Weights of a small GPT-style language model, trained from scratch on English Wikipedia.
Size: 16 layers, width 192, MLP 512 SwiGLU, vocabulary 8192, 9.44M parameters.
MLP neurons of a small language model. Each row is named by its layer, matrix (gate and up: input weights) and neuron, and shows model dimensions 64-191. Each number is 128 + 24 x the weight over its row's rms, rounded and kept within 0 to 255. Numbers have three digits each. A neuron's up and down rows have the sign that makes its largest values positive.
After each neuron's rows, "fires after" lists the tokens most often just before its 100 highest values on Wikipedia text that the model never trained on; "fires in" lists the words (lower case) most often at its 100 highest values on Wikipedia text that the model never trained on. A number after a token or word is its count.

L2.gate257:142111139133141118127096133151110116117107137158125149122126170125138125096134115148115119137110140143145115143161131120104097132148106118124132147178077109150157117118137108110158111141105110203118148123084166159098133135126102162156153126103118091131177156142207086108141137125120130103145151181122149121144114133103128186133117124114141118117099131177132176139185142110114109130140
L2.up257:123104122147146120168139099089082138144114168142139109094101108153104119121132137135123163150116111127152152137123131075110118125110132174099152148113132136155113132139168124129132099099103110132121138110100097162178096145110150112146125103131127035103109125116150128133148091132111111121147104147150166132179119143134154144114158113119143145094093134137103089152139121140127155124083
fires after: "1" 76, "s" 5, "pe" 4
fires in: "10" 28, "11" 17, "100" 7, "101" 7, "peligrosas" 4

L12.gate442:145150087178111092048115119149112126135115139135094125142155112130099124116157120097131099110156111094081116133167117151122129098093142139126069129114175098103103146101107165143132103159173138163100130094115105111134102132137131114118137124108169132102118083129118099084096112197153110114153136126120143119183156111117127156100108117121140156132085117113139119132145137117115111150093
L12.up442:123090104158150112150108097144105132150106171113095140124122118122142162116155090164136125132162111132073152078160165121106097113115108158133093163107154129148120159153117170139132108172120126097124109115073075171163106112147107139119163136090122096124148112150095125114116143114166138116119147104145125161144178089136143119131132117113113150188108145120152128150161153125104175164094
fires after: "," 18, "." 18, " at" 7, " after" 6, " in" 5, "ing" 4
fires in: "she" 18, "her" 13, "his" 11, "after" 7, "this" 5

L2.gate482:151088098122118146146134118167100130111111195149147131100157093140163146165141112131138124114172134160176150174149172170101080128126156159146119143129155100098145089145115151127117101128104118171144164128113131075116120109078097122141104120147107069104121118137113131109111115084172108152132092124139127112128112119098164133096106147113164077110148091151100122157141099116101112160140
L2.up482:204089090106080082146086135126082077080145162098162146169128135141152139176137137128121149116152108135141121128142117156102124096098120090109109083146150117113108134126132133120163144088144188150142172113136135139137146120090123162140162118086090127070128136119127138139119134066152093163107111124100149104142115122091079152165161157127125112092118145168100113157146108148091123099123
fires after: "," 40, " in" 8, "." 6, "don" 5
fires in: "where" 41, "which" 20, "there" 20, "etc" 6

L10.gate352:116124097089092159120110111122174114103124161121098198136130153131147113149131136114150134162104139145104151126121140111114136207114187103133118168161078163113140123141072122127156133126143117152137130099098119162127110136182128114095151125115153125122166121121131117100124137154112126151105093115126101128147119150102123104119136116106129132126106105141092162091165136150128157134138
L10.up352:116106109110112115092133166148106123152148144136154113150121149101144119180158113133126126121129138122106140126129118109135120168094109154135118126164076114125128156144072109125107076128133133140161116130105131103106118154134130151136129079082152135080142102114176165092115133115143125149154151112108122195154123126140151092136128078124147100115090130122125111125102138150128113135090
fires after: " " 88, "1" 9
fires in: "1" 34, "12" 7, "10" 6, "14" 4, "15" 4, "18" 4

L5.gate153:162142151100090129136178182100127115097139146182051189176122156158107129118146086107144131165117189119136108170146116142132172132133128071100110124107138156146124083146117124122112083126139120139106138111161100135112141154087151099136090132120121155113122126122147091134088115142135104124141061147131121082121117119145134142119110110105110159109156120117113148123138112111109143111144
L5.up153:176179158114159129116138183116115132130153136141080167160128142149148174139140116124147125156110151138133143161164131141126193144133126106124112124159158172140089108134106108090114106154117128181103148133128124124148139174127157097125108111070117162113092106107165130135117124132139119174118132128124125079147152129151189107129112119121099159119106115136115138134128083132121119104111
fires after: "'" 25, " Romania" 15, " Syria" 6, "Croatia" 4, "er" 4, "tin" 4
fires in: "s" 26, "romanian" 15, "syrian" 6, "croatian" 4, "vietnamese" 4, "palestinian" 4

L13.gate315:155132132122094135126107070102126127137115112145087162208102133128157101117118074141129127182145151119120147134150095096133112136102159145115147150123134105126107111155119117117117128122124150184122138137141107127145120112131125121066077146171084142125113144150109058119115135172171105093142127154129125125155120155120149144115108126148160150138136154092151135131160083118093115098129
L13.up315:097114119110198161113161117101106122154126119110114080130124133080115132115141119130137124094097129141138130108117113149144114080177135136144131144129133090122135138187113153129168175124067132160187114114151094144119160124184179137134161133169174136161093126134141145115123129144124109129143128110112132124123154142157131128147137086110152127159109115144135113132138128147156153097084
fires after: "," 14, " and" 11, " as" 10, "." 9, " was" 9, " is" 6
fires in: "the" 84, "his" 6

L6.gate275:169107118112126142132125130144119140117156143102133192103126111161118103105140113133167159138122107132150139130184113136121086127102122103141072151097166085085128165099117129124113107140149119127089150148157137135143070147125130128131124151119134106085131118109163121122120136092147111140124143147078131095161108162157151090124109131134144177122133105116133141147137160125077132172136
L6.up275:124098087104150115118105121134133129127121112102094105104138120143101126110153077165148096145142095128121133110134113126153120134152131121101177157170119131099154167144122161139108108107120111079165143142126147154153120081097102130119141146109105143128092131119104143147210103138106147124112108130142143137110134154128080155156151154110106099159154128092080116127119133148133168126105
fires after: " " 41, " (" 7, " Mu" 6, " T" 5, " McL" 4, " to" 4
fires in: "0" 48, "do" 7, "doll" 6, "mucca" 6, "twins" 5, "mclaughlin" 4

L13.gate135:151109110118100131150152137106138102106093147121093124147107119122165144125139107164160146132128185127146126132148180145080090144155131092110088152114150104161111126127126139177111147097136119169138096131160116107083103145122139087138129126112109112110086148113155089118147132115161144173124094118118121112117144149156116145154149116119136135107167147093146105121138163137146107120124
L13.up135:072132125144111101146155158179168089146115115101089141123079135087140105141147113129173114126117116138111128098178141126115132115107159100111083125157116134136102169136135113126162131138139115176132110162112108096174138090109163114122177139109115143121160158154129127114130119139156123137114073118128109138118143127076147142113127116093165118099139112151085090143115117135132165127165
fires after: " " 76, " Shi" 4
fires in: "1" 40, "13" 4, "shiho" 4, "11" 4

L2.gate292:137139075105104186104185113100144094116126131119160132164146128176107113138128145088105121128124133140129127155105145120100105150184136129088131139136149100143144160127155103139114176107139148132077112164130144124154114123126182082106108164102126151122107147123144112138123138112151129099129121103104103080133162140150152142156163142107123124123141099160136108162122146111134119147113
L2.up292:147158080121127150114156089117086134096132138145138151122145149137110111107106127071070077102142147094104140144118148171143082111145151093118115091145140089149127153109136134125156133142119121130102109134100168151098146105145150119134160126133117158120115141104138119138110124129148130119097139121119130147127150136143085185141118220127147105122139140122092164123141135150139120088152
fires after: " " 53, " (" 18, "–" 16, "\n" 9
fires in: "7" 26, "9" 10, "75" 6, "8" 6, "79" 5, "70" 5